From a checkpoint of a small transformer trained on Wikipedia: a variant of Adam for these matrices.
MLP neurons of a small language model. Each row is named by its layer, matrix (gate and up: input weights) and neuron, and shows model dimensions 298-447. Each number is 500 + 50 x the weight over its row's rms, rounded and kept within 0 to 999. Numbers have three digits each. A neuron's up and down rows have the sign that makes its largest values positive.
A block is one neuron, or neurons of one layer that tend to fire together. After each block is what it responds to, as a language model described it from the Wikipedia text at the highest values.

L2.gate1383:405557464524475590578456535521470505476489498530562526499497417410444507558542515527526529478579477493592395480527514539544469404539513457498547537514537511524539500477494528487536506585579399482507470518423434522466593533500524489501459508587478495406399457530467441406487498500504498507489471490531514484482541564550582473525509528444609433469474562489506467512468493459586528473483499503496463474530537505579521452459508522503522488475448429470588
L2.up1383:461550471398475441577544576488585469485501433545539560479547403447410487505501563451425544608547498496558485545501572432542501471543440546518437500423495623618530558511561518515423535510492445470526560636414454461437522436381505403499501538495540471495408448483470508531416518494584516448539569539497521458518463590464473472516441540526460453475515465474446446546509506495490487487504414499542553427545533590472526534483573511479564485529485465488494
Description: Mid-word fragments and year digits. Middle word-pieces, strongest on emor in commemorate or memorable, plus year digits like the 1 in 2013 or 1886, and verbs after to.

L3.gate196:474567569559491532451530503412491579555566476473482442503448504605427552559524456386626482531511561568520472523512445429508539432436586469569426435571435529510494466537487576544518498490466530533552540430504600481525505502555499551519614544465432542501436483500523466473369485444507571483462534550439442531429498594552434480416477533486532512460442491521495489555549532478472535526580496490461563490486481349512474557500524440520458459457452527464466
L3.up196:499540525593528437553589593488540503578524503554414462572547503526505564572400437534448512362443555442411559571496439501579520544530480494525572394415505474507550488481454441494470494449617569517529476518555437458572434519501570504609515503486490465469463535542580496421538551439496558499417581510519496459584420558516489567559535516501420582483557460465407503463536471517476514461500591495529486531491431469498502439449497511421475473379476424501512
L3.gate355:492548542496496444519537439435544478593520518446558470450498535547476472500479449559527437596510515505518480528543500473526514398500470564580492456545513454480444462546438493526457452482538422535446503611491440445560497497465443570469589564431512571472531461562425533518544531465389554529477463392452520502475483459515474478494486520443584554537495458496478522451519480470483560452528508468433494601577514585455544464479424435536557473435474552443587
L3.up355:473484496540514496553530552474496535435517555553560417451434576443481417532535536615529423501558502471537491518466517440518518532532553562481579489452456600526503550522449522548563533479506485492435493525472489480475472508477533527409503542481581527460560483627485496444467452433541520485481534468559537573451546472571580467536446427416490529524447461506498460530564527421439524473535465546466497583508492440423604587488459502457546512471562456440437
L3.gate865:462524552442514470465472529483465487492467492484456375466562566467487462473503467515580553600540544424493549526513486551525543528514507511516488477440467548473494407521550541475507538589457429492456457614507539597595557545544511427471470497543541555480535541572492425468455433439461490560562472526433452588564484512503557509542469499460542572519591437543449483522523466455467492441581565593527491464488510407417532511476494549373578540567568592490577
L3.up865:447502553478527535547536600456488524520415491518453472515395540456552530577431521457545516478559553493544548483514529501456527471416486591573506402471397516525518528511581542474552543520434511498514479398396483526488452542520502509522447479504546478539586481474548428416513484619462558524500449471478510484515455451572521470400533488538568528528546487544493473479456396545566523431541510464484513459464592487491466503449462541499575451507454389437516
L3.gate1580:467500512498507505542497503453476525443501555512509515531459627529461547566587561516535523563551493504457583527521495480437461503544558445598556438439510530553486543447563486414445490539527523539473541478426508560488515517348482519457582538508561515487458424450478411555478480498546493496490500433574539493457452601486505502594424495522513452481435508414432507441464561484464565545472555420431462499540486461440501466454569468461486510426540570458558
L3.up1580:582553511546494463500555458520468512495465494501477430540460481445531438438588398474541415503480416509455568507435522421517502415501520425432489575554559540604539543493448560504506466541571486473467538474561552542538494541489552483515552492522478581576526564560511413506539529567467503475581457514509404494494489485541540400526572587577494528564487568421548489493527496459452408381529503447589504431534494453476512508473467520476501545497467525405572
Description: Year-range second year. The first digit of the year after a dash in ranges like 1986–1987, 1877–1957 or 2015–2016, often in tables; also weakly on word-ending pieces such as learn-ed, det-ach, grew up.

L2.gate672:609437447502571522532436507497455553517473432457399497517484538630472606607560476474388481555469555518521558429597414523434536432530472480492509429358556520496395417443449536470544463487566486471470447461485428478443495562511523506457506558484485567550537481443453438486427623405516508564496558449563546583577386434542497450441502540557529562453480480529526485407500407563542507467536525480440461540508475525547427464487481540476499522552527526551502
L2.up672:499516574502441543398561527484527452456428516572486506450461523515524479465553527476569520540413516535523453458477510437524442520536563531589499420466596632496465524568549482534560498433548526463472460520522499562549469523448526530564436518522562483499543464598503502607456488487486489543480410562494441421447572578445547538546400541470558514481522543530422541531526470512476528459493607432480535505480513478511483520528585601431527523461443416497618
Description: Adverb endings and degree words. Final adverb-forming pieces like -ly/-ally completing split words (sever-ely, poss-ibly, histor-ically), plus degree adverbs such as so, much, already, nearly, just.

L6.gate54:506515501530519550340470481509472507483548424491447460509446463604444522535473547618499493618527400536530516429474505521466443651478572407495575561381430513502502481513420486517447528532452450445505505448401461445559481493342543549475341441573468543557419593640523582487576433532521443494405527474501463483441539459570444513459468573597549497550436519501449514503461537521512545454484514464492509545453545406481455487455522518481529545437482435456603
L6.up54:509539475575561462562494503567579465459564516569491541515482493518486533574455507478523572465565475418563514432457534532435402563476432466513576464520610457466527479508516528576594552535535493513463554398421482484566500499370504415469431614547452467527388596476527447565470475439506399537518469590479528515555533530554549499412406539578501433490533571533518427502526502487474477510406586472453440531531461448507492470521537394509535617593593574472495
L6.gate231:432565467517568526611442466545462424414540478553488416523471512515479479556509577440523516558456536534496510435520440475419481509539542492564414463510558505542494501463475461478539505512475534580436509523538526446505569532559459406547470554399593520477671512540456460441640561475503496490441438525483416467561507558484444553575555520551503463542524465524470464581488469459421544511471540528525539531544585394454450470423523414523478521501472500459595
L6.up231:571531484411487522480513500526420466480482586510506457532525514464469502444504461534448580613462483558477546535466471454448488520599555416474539671458421519534540531534484537465513513460477433506502546512502554505460476457413493469605499544474505469531418504477448569511377536434542540448473604475528543453518565575554450567481448394559545457492561471489476455551460487482551582559421519541497504473456437517520475515528474398430524452539508450513597
L6.gate244:580539474468507549476482566469569574501496458492534517475447510490462606544537436440433479435462493454525569426519431470510506538529516476502461545546462520600443418525450432509544509417595530572583432484588511574573493592571458528556503532539485493445513591469495470491528542547454454547543553545432494520461472521487484553522446477520493591527568489419439428484520576477534476429552599534464506491444461527549508480533512491512522496554515474606489
L6.up244:524484505585442444494510584555564484538554495453551506575478501540447618560467464536525390533400475547502510458520490424538531493494425523512498485579413464482393478455577537558575522439438507542512449507454493538515521469543480478525463474485510564513495590590561492597435546491493581519544445543449492455472471496563489485542509484530432551494591459578468565487553506486558483472493513442529603499465557453561606469485587559494405535528478529436529
L6.gate574:519538436549500506587528477546426534491545481408547572537557493439484549414509532438602525509456492493560572567502467547498545502471522529498551488466465531529522439522486501544586460485432464499480557468415489610461545537565477495549423581451473462455510418484504543549494552562525474478578518403519555502533461486571428521476460541442442429452592481418451521415514526542411538512545507507382479554512547470491539468505571481520511589432394564487519
L6.up574:521580492419488501488571423497528490528468478457527484487511444496514491521490616507514533487496419566539568529471481461468525555523461408401562476550445527540426579454574539542495440413521447543501497530431468478595467503557509500447477527497407458546582427475470493445540496413470559488397509505563541527465512456513447478536469550509567532504551465433445509426484439489454551562470534558521488535427509483471549435492520495583452547533496512552559
L6.gate692:542474477515437432515496507512497558448525455469495515442564459445511552581488452486501507457423446544496537516525518415523481573433548512487558479467465619460526496448500476573451471449478444500477530592492478500565581457515515557449452490461591487451467453518476599503605463561490526500459544459515420508530494418524462467450487493430519501569529500563504534571482504534440442500534537529477476502538583542359568507562507497567484589472469515503512
L6.up692:531550555539534407450483496501509510451532435489456590515429403402429534475454385465501570550533537583508565514614532522482424448551572454447547378482420487576539451395483465462493467537458558427512472538425478419431577594521606477483537476518514394466556482532452538445600481484482536479506550543467496446491529440506527524436572529519385449534498468555548592483515461516513475406464484553451467534477538503528446484539420450451527455425518482418464
L6.gate703:454572470545464443493475444541541478559481515461486475473430494541563583452548448517611443480455535448524471493548579471565537470545464549583518453578440574505459495528543461481458476391476516552493562588466396468489513499548518494472499437588478538459409559520493525541558563473487477615471625492459560515500478522531498545536591465437535514445475422587552497547493463534564513472430410486434455529444474481464446571468451448490520561504454487455517
L6.up703:498552516526520592455436536413512495497622513524543515513435461516537476523456438529530520436467477405531422494438438500512509513528483570508369542413479467555499536534571493432475525509447424490540516470535497555503549509528403488525549539501529469491493517511552520585516530545524514503444515512520487568553491464544390496544397547442536423527533548513419490514517511558540407433529546489489505368524482483490480424607544430551651534503428503627519
L6.gate1010:486612455503461470500505538458505509572485515515527376504519467562450510511432444489509452502600503455466462499497478505465543546531479456568532452450555509508438411584512549470471423443604559538522486505629537499580468580448440549637387593453429447409504495434500540507569496556483455538496523362511451492519531455510526595406402454474458510527433560538494515420442556471492462476586574515503533541542589597488447509482518489476365515526542507641448
L6.up1010:558522425518506491507514422527519463562465459572471512517491489572491471470472479453504448518529559509502522498525440640440506558446456501565485524500579583505511451460415489558415499548430538584562494468509509517514481503559455498600445474593521527542574485506557415495536552425545480630495553436480561501577475509458500510380509569528415556472437569558509580448522555463510499447554472565484482532513482489599523535513581443532436448572444513468467
L6.gate1200:474485530475546508442575517478582512495439455510537541343525473480536405566459540514438430482566575490605477512538449567508446430452509528551451412413437462535504535467617432473501518571460509454450461532564493525539578570459565457467458472505530615480552540488533444511618523592449435509534536468477475436465575500564519488473462534474474533569482540514612558511478603541503531474454476518510545627555422503473489485510560474557482546442468521523523
L6.up1200:465496485532403506512528452533423522467514529475511421563458444518467550557568535562533459475565479579499467561498537504497494600416468498398507533398559485570456501470520541454480552496461523503405524539565584527517531501453482561448478465579526478395473385452465458504553408479506487464496492546529548565478541445596547438540514442575532462527543454434408542428571620518493525456453492437519574542544541509453483542513486499531446591483470514494531
L6.gate1352:521470451452444589526558474476488529448522487565574593453571450469489501618529487516446548501462530538595534553549444493476585493537474443497460436517542461495485454459429494510458433548507557570545493455472448508498464486505555499473472492543506619598457476513467532534455448505487522464366521523535460502446470474542455427455453483495561482480465554410530509474524435427436513566515587598449471641422430580387521529528603523475595554637499498478510
L6.up1352:554435500631453567553451410531494582558517535451561571495502497554495537610494520445439542485533552470503453569485516492464493515438403535572539508397487511503457404514487472438580539532536570604506428572504515463504473452551522550600497539443557567494438446479433539500481475470464592485516466516395477538591531476475435474452532461584450432479429480436446455563600558528505408510508462445504460488525455433564478537553503483517571542467410469443507
L6.gate1486:536540408505516523502523386488389545418479431525513491388376476496457589518545451508526454515407383577604489572448461426494588567486528540502486531574530510540492397418452490421538433493512583524553486547527502521545516486514585621525486530507447478458457439633536563466442473474457485575441526447497508477530484500565446541471411529503551524522484526505496542547530521618385502508495517540532498500420534478394471505478560568460562479537455498481510
L6.up1486:552480559486450510460524512526419539459469488470448513489484601497570643438401503523567460506483565563428492532524538424506412615546448632355529433484454573455428464548513565488577495451514464420498557563455593442527484407468461423538459503518492513501544452508512564409476495495492373573503570578482520459462536444491420515412454495495522523637485439474498538415590486375401502639542571543536495515549527512467426546392503550451518512504461464509558
L6.gate1513:585572474551421470509472433498520496478547448504529451525432542572488564560567475502506544509578597409495425426542503483500523544488531622577408546485550538485398391496535431471459485551540463545513497462438537508437490438445537455551498527557464536502568447536552502540490424376399509572510488580504418457533548510482431498574447489412490529517605476558538554503487554584398576500511569455431547486512480439504542463461552469590470527495452503489489
L6.up1513:437472452457474478570521464499487524510568519575491474559467415526486481528434477523468457551440448437499592503485470537536596526531404454462474510351424496544488424521447565469517447585495487476471461582513472503425576514487592484447429389481548456495550442495498472483508544514582565459530474436612500523509478492540515543484505522536443529534523466537416577500479531535501396521524492507495525586382596539513535488432473541523450588440453444444482
L6.gate1613:525403498537519504526487471603422434548451492521535517469495438536433516453567525483452377523451498644558459546564479539469454511505488416491463405452487558475498476443435524588455472492492495485420490473431458436583486390547422523555449505511495470521564489525474497576572528389509452457534440600619493612405399375519524481478550475510474532490507528474475480531538477453444480546488514499496460551560480480478494492459525490575536550435406526505373
L6.up1613:563446413513429474563526588522470519466559550549536482499560462514599567429531500467538545440505534496403490407568547457450430499464436519465454491513466505545538513509487510443425579539486527504460552530486492484496451507516571451487477538467497475546477583566438434464593489437428447471541474493552477433470585434541439523523486572486409531556517457562564421494517562431452470489503554431417581561491591441492540505404534399550427478479396470501492
L6.gate1695:529553515439583495561586495505397511433447481440484401364374490549494493502607517472397444433518408518514462483438543461524533522521442482502389525544466476582505483363538460408525462490531490523395485552563463555458498583400504466519474493480601501423451497514474493485554441634435446565595515515512475414498582549490499571428524516494468502450496458504595488463589505481418520506479521531517548582582507449406437449444453559461505518488501473479425
L6.up1695:498514469516479513500573497473400528487551420530440446482422483520525573517501451582572463488538497485434507538489466447501534472569445529419502537540536438462433449496491469434542500459525522509448449504535511554524552581573520540510408480428452541489564502498426508456452540496475412413590571397586493435475521496453416519528418510492553460547509535447505563502573463611422427492566507585498547548537395498431507488421475409494512452431503528409498
L6.gate1763:521475493551452515532643487606609613475478472452515488474593507561406536455485589461504531385454497525478490611574476449514405478488512501503476478518522605441459492522467479545377491529447406494486592431486507474524500536461555574487571539407430513482475441524493435541572517537467526570453493484473495489564514561509546535470417497514495548457512542480476423611516520511444461557450616514480470613462497497576496506429507492513475632453454508520492
L6.up1763:510479452474471440449603507515407469462514508485562525434526547585514481507423583514510440466515482556524470432483457419496433604464557547413498504539495513527538487434475473479439515485567476454577558581516562553543450372435483580440517575470577474547545482432535447503497525557513517548488598544487447471501490549529550458412488460534526523565519519479578412438495399548528520554469520463548406591454437629497465469467554528619484477560477532503494
L6.gate1778:491536427462513445514542564517497486450534420529572486519497494570554483562569455542512505555571516452479442497507355482445565577508506471516530472491531455521537559539453433476624474521482541538528607483469440497548463446367552521618386521522453535451490573520454515450482523505513391464462529519535590579459599479486470472479490465561494524436471508459468556497524498521363486510396538438431531524524505534460436437502492565449520501497422542516495
L6.up1778:561538498462568502534475473482407525483563544477513517360597510542558529481533503532471445473535463472435496435504472453487458516447516526507627397544469617579426520444540431476563547525577434468524505600446470492543643455460560553504525473439480479435529509462488547432525514531472437481420535505502474508504523572527581537496471432437431517527490584429601440485526525445435473457491482516501608554535456462495426516511573475477594587541559561481470
L6.gate1785:464554611507527499503590478531549605562536524473573551524434567418508453467533634569530527413417595414529488597526477517460535513500479585547495437481530525536461507480500522511504447444490624545512533515374417492468488460485536524492442545556560490460563523490491432472431466422503463383601561522484489483501454530474520523495488450503503436490437464380492508505493453501458540508513606448552504478570578515564489513449540458585556585554434550564469
L6.up1785:480482517402449514496566521458529472417597517569460554536479442485466525545486588461433458542510491487502477436518396494432584601490479490496472442498381520584542488429564585395533561476596470532472498453610564477436540515481519484508498540448538509504502519448461506449628473463562540399507429505497521454530550493569527445436497513460488502443463461523523458456585390443500473512549481496473565593438512471500499520521492430509520500493464499481463
Description: Adverbs and adverbial suffixes. Adverbs modifying verbs or clauses, especially the -ly/-ively/-ally suffix piece completing the word (brief-ly, effect-ively), plus also, only, eventually, originally.

L6.gate302:501590477484411487591471544497580532523559452565449491491499481403439507383569569471473483481456523519609451566563561455462370535491490494472478487457534477462465447555487488508541581478495572562472527497493588520520520515457450529472519563502581515418539578552541506455461492513485432397467548484457494497386487410428477467481376556551541465485490559522618519453561519453500542494535559432496511529505441485506489509396585508514496506579545473558471
L6.up302:475469535520532451465431372539492463489430501502529515515631611526489484448442512491548578442531486482445447474476522541540550657400359531553496464444458429506512463439564535531472513499552573545484453562499494450472543513529466495493488516554456482486451509544491496481561547519481515509447551539515476428481531499554568592440521502461445516541461425576448486465520439569567621529544480493512609530440511518412520491560568426447485615488514487400521
L6.gate306:469436505504516508462547462542439434546464486538530472410465570602484475462590453479527483503570554539611499560545490583443515399444418476472503521537469558453431545501497533449446532521449508529499566466434543544522511456507406547589449536542466471557490464559447408469441466489564482532466479465381507558533471463475449512498524489492551522465557504403491533500515372483420549437465574555545415406533524517338488625434528480478517555493477444522515
L6.up306:504478450537560471549416490496477452450532518482505429397544480452546554480399406419549479483505530439558503496536471493474545423488519503430434439467450507578457481363561553493470520471515515560444555531527485481552583532528449561465416417572512472571488497483441504523521393507512450477462546431537614482431527397512523479405563542432391589446435480481531555436475453519426513503427496497504515553485521468535492573473483451474563558576620523517516
L6.gate432:358534544473592424478488499541473546469497483462472532378518583415445485434548523530533576452498519576594455479533437576468487462477540405505463421434489610482482530582592405585528502507542543492516513454395478392491534498449552470518542480459457392464509528440562487431561436432440501539518541652446499558559504443547515536497421546462532415525471517441501482467490508380395477462429488542546443498401566530557523565474469548408471536464447422488540
L6.up432:430486498431460510491409450510532569609467494562475531500520475515482490556577422450402549437481499586532497560538425510425488479467548458524446459435443557480477482484420485567520447570610506489453530462469578509490548495469532452522489535525496470537558527462517534445523609477479562528444484518564462558484540474478431557439507622475484535564494592479571527499515533513497596493462559564535519466470464424524498562535526640455531500596522503465540
L6.gate488:441508518552470576595512456511426534438516535467510517443465541503487486385477442490515522510387548458551507501499488449454508380469505586485416435514545432510467508544546453464523371451508590567451515511531560449514483511503563566517461483421434499443564431488471431523461553531380563469564505483453537477557525461591563529479435531461481432450504456530533473493553503483553499520471550490565534480508491503436495576464577479365500546443581495499491
L6.up488:473510464538463479547544519579560464483465506546465567473534437421439475509475601495572461473515453516395464529535496472621504535510499427570459494503462479528488407405490592433560476499459527549550467484481459464465525524496446505531607489462534479537486509536457476494475609481546520481527540515482484573514574409484557463551430465513567534513460540447476484512541529498412528501483513441535434571465595521473507518492450480499516494520516575447473
L6.gate545:443414505553413404552524533464470528474431497492426402525563489466538538490534534563492469512527521537504412513446406423595474520523517502501391499480515603628371527471541504538458587548492497539482547491430605561435531546583506514536549491415530495488523457503498521498472424443558533496425433482490476388535529536621471590537538559577490516503411466454488523531547458450488455499472468443516508500571448464450526487466586431482486544528452510403516
L6.up545:471523448492465504541535507510526538516555522536476418470521541514508475501495598511496507471455439536455557442580535432625461546561488497470459527545548572511471433507528501502396517489529514521511525504536416497527525468582507467471420533505436592564468527545545480480495474508464568474557515376493544550454516496536428487549521527434505506433423503515515496540522436549388495507483486552539575458505543401459512455522457456477577546626494466439546
L6.gate579:555538475577500467533514528530468540516480485484482484499469527490421541436497503567528550542521487558489540544488518479570502518484512462544544566546496445535490453490444520516480466554536531511454527529414467586431455502528455629538527632537496452464531446462532534443471576503419609528491509497460525556544486518476561545519541482558564443552481489496479521470495643518543559459517407508517574514580454428456514534519618531523473461444491481454455
L6.up579:578451512386447543468523492488517605499499465471550473425414563506476402422502545488530432569481472534468469424478430560481477418456474473463566495511530532493397420556520566420468488500462434504502576467583459513516548490525532429543537502497530478469551513520420482445520418528578466508494454434457468512479509434494573511544486470553460478430546571475518594494559415545523467555499415529523539589523486611516512526514535480420505586498458590442574
L6.gate807:402576469526556481516546427542518537537525509409452487422473533530480549496549536499450462509503529421450523436445483522577534403461555580573473546545455518578472529424510544408502507488516514539600576546485409481426564540499596447458588481494494530425507532534469466523541452555529530474564537581504492577521410494562490486516479546523430589483571416490540454492428442434460500583619473602553488594474582474547535565457467553508496502569466470453504
L6.up807:398540478548498489491520484473446498589486471501526567412518515577489514511504522463480571504505540469599506448493528536426418449451409554456516541427528501467536589399482533444437397445566413520557461502506503472447482570523462507411444573480551492503510453557527562469535555532475568506444565610513453444479469492546500467454507552543488565475496458568481540494540437523476574479509554538496485610528477417516499531454486482559451472545478432521477
L6.gate842:488511523460408417476505481497495552500566561433430365565583494517494567520467503623500485573462519481469534513464496453540544482423527532559422527475505458613461515514478466563439482599443454575468448503391474469403575550490509543471466473507453509489471569658457453429492443498560493489475489467593515642511542536521491608525534581482527542524563475550527511490502435485492516510547444493503509491522472477505563519624526525500534517432404513501486
L6.up842:417575486503513542478546537524447491494573512461477519490576575505563486516499536435508438530436513441548554491572594512588532454439401422504608462624434482507553473544511461483518535335444457512463440441529496399505404562641569559471466567489533497573512508540539536491559451556547488459525496417524532429481447439452487424413399518572440529489521516591543494514543528471472561412470519547502433561547457471511542517491539496449522479483528523410406
L6.gate967:532526441548531406533535487403518473445464441426571447494597495462459533411530500475462590553535612524455502502502553471454544438532401444482487491520496506548469613444566408579416436459544486519520557496464460482554540509524523509478495478567555511500535430502495526551522435523510455618470595600448476480492512533472598582461451511488485481395446426590410508534575457487448507504478464442447556446524486398493480569386466503500550555444575478466460
L6.up967:521489530475565647450451470425415480588475510542582590518535557510514466574482402495499533533480587534510544473481583507578500557503443477561555432480469532419438556621491506429511493511432501569563559471498585412526545508676511406500542558449514523491461536482407476612536495491452418590498487590509458555512560464515525437529447444492461534471483566466569426553548564434547516411476462426523570553594471472519476496516447535502516427479444463537452
L6.gate1101:558545526472534495437486451477451513555423482467489475511498609606405575538514462481494460469482480502503476544551509460495556472547464595522460531487469557572460572513607354524415444503463527398534468450461521505475507612497451494582538467505527493483476469496507458551499515446503545582479576582426492504473515446528534460499451471481463457464569472482501528441480534517482536569541483528488576563559552478435446567552535611523575441411513471544519
L6.up1101:569596503547540389464492524507518515424545481437546504483443484559519557508562542587470508424550482470498462443503513496562466522532438514453559541513477512575420467546532501554505505478554543503499439515542438452470489488446584586522510492411451496499524568493524530455595526563536492551580437403524484510528463481524592551526505412499574515603418507468542449427568506399565412408520571468528456456506486509487446508526524517447412442538470521478535
L6.gate1265:511506528586470522612468519415451475406507441567513378548502592487473540506446508460576498476481553514511575496493456489517408486425639403582528493521507576539526433496535521525479568465502438506446599484494485451552494571544526448438614526450514503521451465450446423532523541480467534424464422489469516560528527487499513424554483537509515444519436564480435468578616526478467443549472586455511474415532527463434456541397478441506556499535490402527531
L6.up1265:529568407514464474559547568572473479438536493497518554576479543565462566457509474542471532590472553521524426449493487401464478494429547511440398450520376405444515484409439466486416495546551462451581489549511497487505518638476508580484525539520526483459486471541503483464518386508490440584593499566481412474595446448628430490603516514545481409541509418534588457476600430479462453575534449381463550598470452531497564535458486414508460488576555506475589
L6.gate1401:454527471461509520464524543584506465438444478470466414569562553584503528530460514545500470468419422543518503530500457626584534473467516601541555515452523533562545564445523554567458540524438527485510526517505425495490492526547469538526472428503463467536605459528463472566488511498460490455393489428483446618525479462526554477466579471564479564550568508631529490546451466494450545539445454529510521500437503484515510585454596384471472406497477543489515
L6.up1401:455564471475440480437562481543552559598498489491478573430552432533490491438477421614490584509542560609496512405545588433494570512463498476485526504526491504508466462438443558597434450398487472509463406438408451485462649549570567527565577497519615499499476475519534472487501537436518584534463457509480504426431497574484480544499501550483429378490514560449430510424516532496523563460572581480528579430562502585499479534500522508520534529456421536387479
L6.gate1623:476495503528538445554575549489456541527474523518410437561455540582453552475489528590462480579542506498541550487489556481552562570466522608550450417469542449544381471418523443561451393473474461594458550508455512523499536501549495601557613455543463514506536561477468473526531477519466587496490511479536567500496439392630490542575483440522468476427417498461459545470537485418515412509487496557451476576557441419536459517430425567570591586461523552565442
L6.up1623:455587631453507577502438429504514469470436488438394499494540537488484530522497589506520492478559496507493478532572477495440376447532518447532522455466476537505487505495510522421413434503512482509492515515516524515543485521550408441602560505410488485411528412525502432515497474544468487490536506433598493503570612553487509506526479498465538463500547529594490513450545427490474498467546539438529504488515540521475589538490549424610491461470503501444439
L6.gate1627:420481464476523537578552533556498578413554546429514459416558551448436454517424451566485510557506445509544535464505493497477551510542560519510553542563468475492565446404461478496478466454530466409555460500520490546533500588460540524558549406521518490543538498489438557540575519510623513525501508392495457548428545442517558484603558461454489483518462479516580538482456429535491464491579444576438596550515487454508514500532438504526501490482525533389455
L6.up1627:468523498530499539554375418468454503565458526519452391468406464457464561561516498580418499585455425461539454544472556504493441496476496638511522474536445615598459529427519547492513550406550560558529461496444507513554480472534551495511538529467572454506494492440491537444384468495488591485538534572488551512562623529450421489431468442490504529489502471426413467546536438449482560483454573484565480456518536533482494428494552465541481460457492574486485
L6.gate1655:598556487402499493577562658449567499402508468464524403485420449493438552529481511556532508538459448441528491517547477532552571480507544450571543448478445474550462456491611508528588518530501453516526477584460515415506514542474411530553457580537578567378504476614540501451503501479519523496543473492543470615512581537568437515602481521523493402481533441496445518497533446509503522561605475444461474552553491475444431522512622539407465455480491605532604
L6.up1655:533477557439469453462505471513435526531496548526521445602524558487498503428428578610469540438539493578469502480571539551494510427510515495515504540479476510547476462510526575552407434494537538435517526453516498459452553512474486544533548378439555453455548510551596556479470433464528481419411553538532563549455488499514556439445533559456490526533479448435464439609471442444561560481450388438502431443630456444585555534395504496573586572459538540570413
L6.gate1657:471555498505519429479461436451517396548473391526405504573562571450466461466442475452453512546479490551499483477535534493608470463490486503549557535465466495499426472465473532506465479522515391471509555478420369502487625522540480453522563460493432438536516525402545518453484566545519629508466504414579524528596512469596415525498506419564551506466566590500486526511471464507579503386449528595508613523440490541483501512503453471441468536443536500489558
L6.up1657:474484413597447551555427575491430506563371505408418393514415496480533594465592430532498465554422556530546483425519514436611525594438515549525554427518522471400485515409470429474539494528548467559502472539510543463526422526548528480396542521439575547413457512530520574534509523461534591653579541447525537422511497532515516485520507471379472466484431490582528503428493387494520580463500514543473509545477531520531527495525557494544546536468547540484516
Description: Year first digit. The first digit of a year, most often the second year of a range after an en dash (1782–1839, 2007–08), or years after "in", "since" or a date.

L3.gate445:506620551489528476476589561499477566565531451481568523390463541491513523503584503480552474424468503529577439435544503566460511504480485523674486451521529487506484358541398507513545584556547432450472477520551459567515578470429597483540543521462440513484611592513524498542569536505474490499532505439581442595503408474446532549462492516480478537394543452530567603475567448592431462408519551556410636585592606502486541510555473461606469614465430457494410
L3.up445:572478443528510534475486573486445531574511523418524443482403576545461576553523470459485438546491455599537457484557536505568436476475515477432466508441472468530438385540523497479435456503469376514447495396422382525592506467549467457510374605518409506425496608523509421476500500471398505453473598522505433526471527452581495497464576524457546455476537415542448446526506461376368498515487582540450482556500419469446566446446567549556549504469552614553427
L3.gate646:430522474411523444559549467481532463434588473481465405458522562522551446539548546525518495523537471490549469524567490478451516483424573548497482413408436564468500444562458532550509513462478554574489427537398496559441559462491505448543512562500582468469452527532453581452552556526468510592492527529433494592523484517426549494571461464454590536532465422485474528440524456430444391490472460447517581546539446389457422510421517463509582474464440465509498
L3.up646:490550519402588522576499477447479455456581523432536556494537457515601591477523566525540545494464451608463447450497514505444569518485556620393592485445445429545458547529418525487570537505498523459532492505571529527493548520569543421557546448511542513500526498522503556613537514510571532513536600544554474459480463498499520454458495545455513553440476448501451402390486473479500478479426551488508501542511424542450462459500563455454575460428476435514572
L3.gate714:517520506479515513552585489531519488473474528492517496459418520505486522476581530511510439487444497472533550469504487507541546648513449497605520576414484545559498459489569476510579498601495496542440462577495468448500550521457488472441408599445419440562443535531452575482609502509558523518503434457517482507465527418485541530433548451545429604431461478486487460499576554413532514513546467543439469434486511454453444478533503516540500564506519546423484
L3.up714:436585447530462418552544459555482475565461517539553473471537488598534563556555471466571531541517489514480407467549482517481552509517515482451544525490438484494569452474507596413430542526492498525497462482537532515443539399450428519576597460445500498494526445466482560435577535621520493565525579505514427511453490557533478524551476540459593539484521482557481522465474526444426549495459512505517451513445484601420498578443446465468496494441418506514436
L3.gate1174:552533552525474468526496435512481502386581411534572529483452512537568599462561515499574436464476552441518524558510427491479536533465404507551421460437560507458418443457447521513544538536538536564580550460472475555523511538501468558542503543532433570492458512508407428429487419493463452508471517495558443463442409473551455530472404461495575532448500572510487590386480459554497453403583507422493564479555530470514504440402532505525465567576485479573468
L3.up1174:400516454479499494461539612561498544444460432504391507597409457424533538441444479522561561488565492605434454470555494495520347550506490457524582498478444494451448527475499441561510466497529541528567476460470523388616448447541607482503480499577463522505458527484496410511571433440508560567497462473505536505555462422493537412523528473547423506496575515452555459483470577520532499579499490466457506564469482543563448519491516502537504545490488359502488
Description: Additive and restrictive adverbs. Focus adverbs placed just before a verb, quantity or phrase, mostly also and only, plus well in as well as, not, less, just.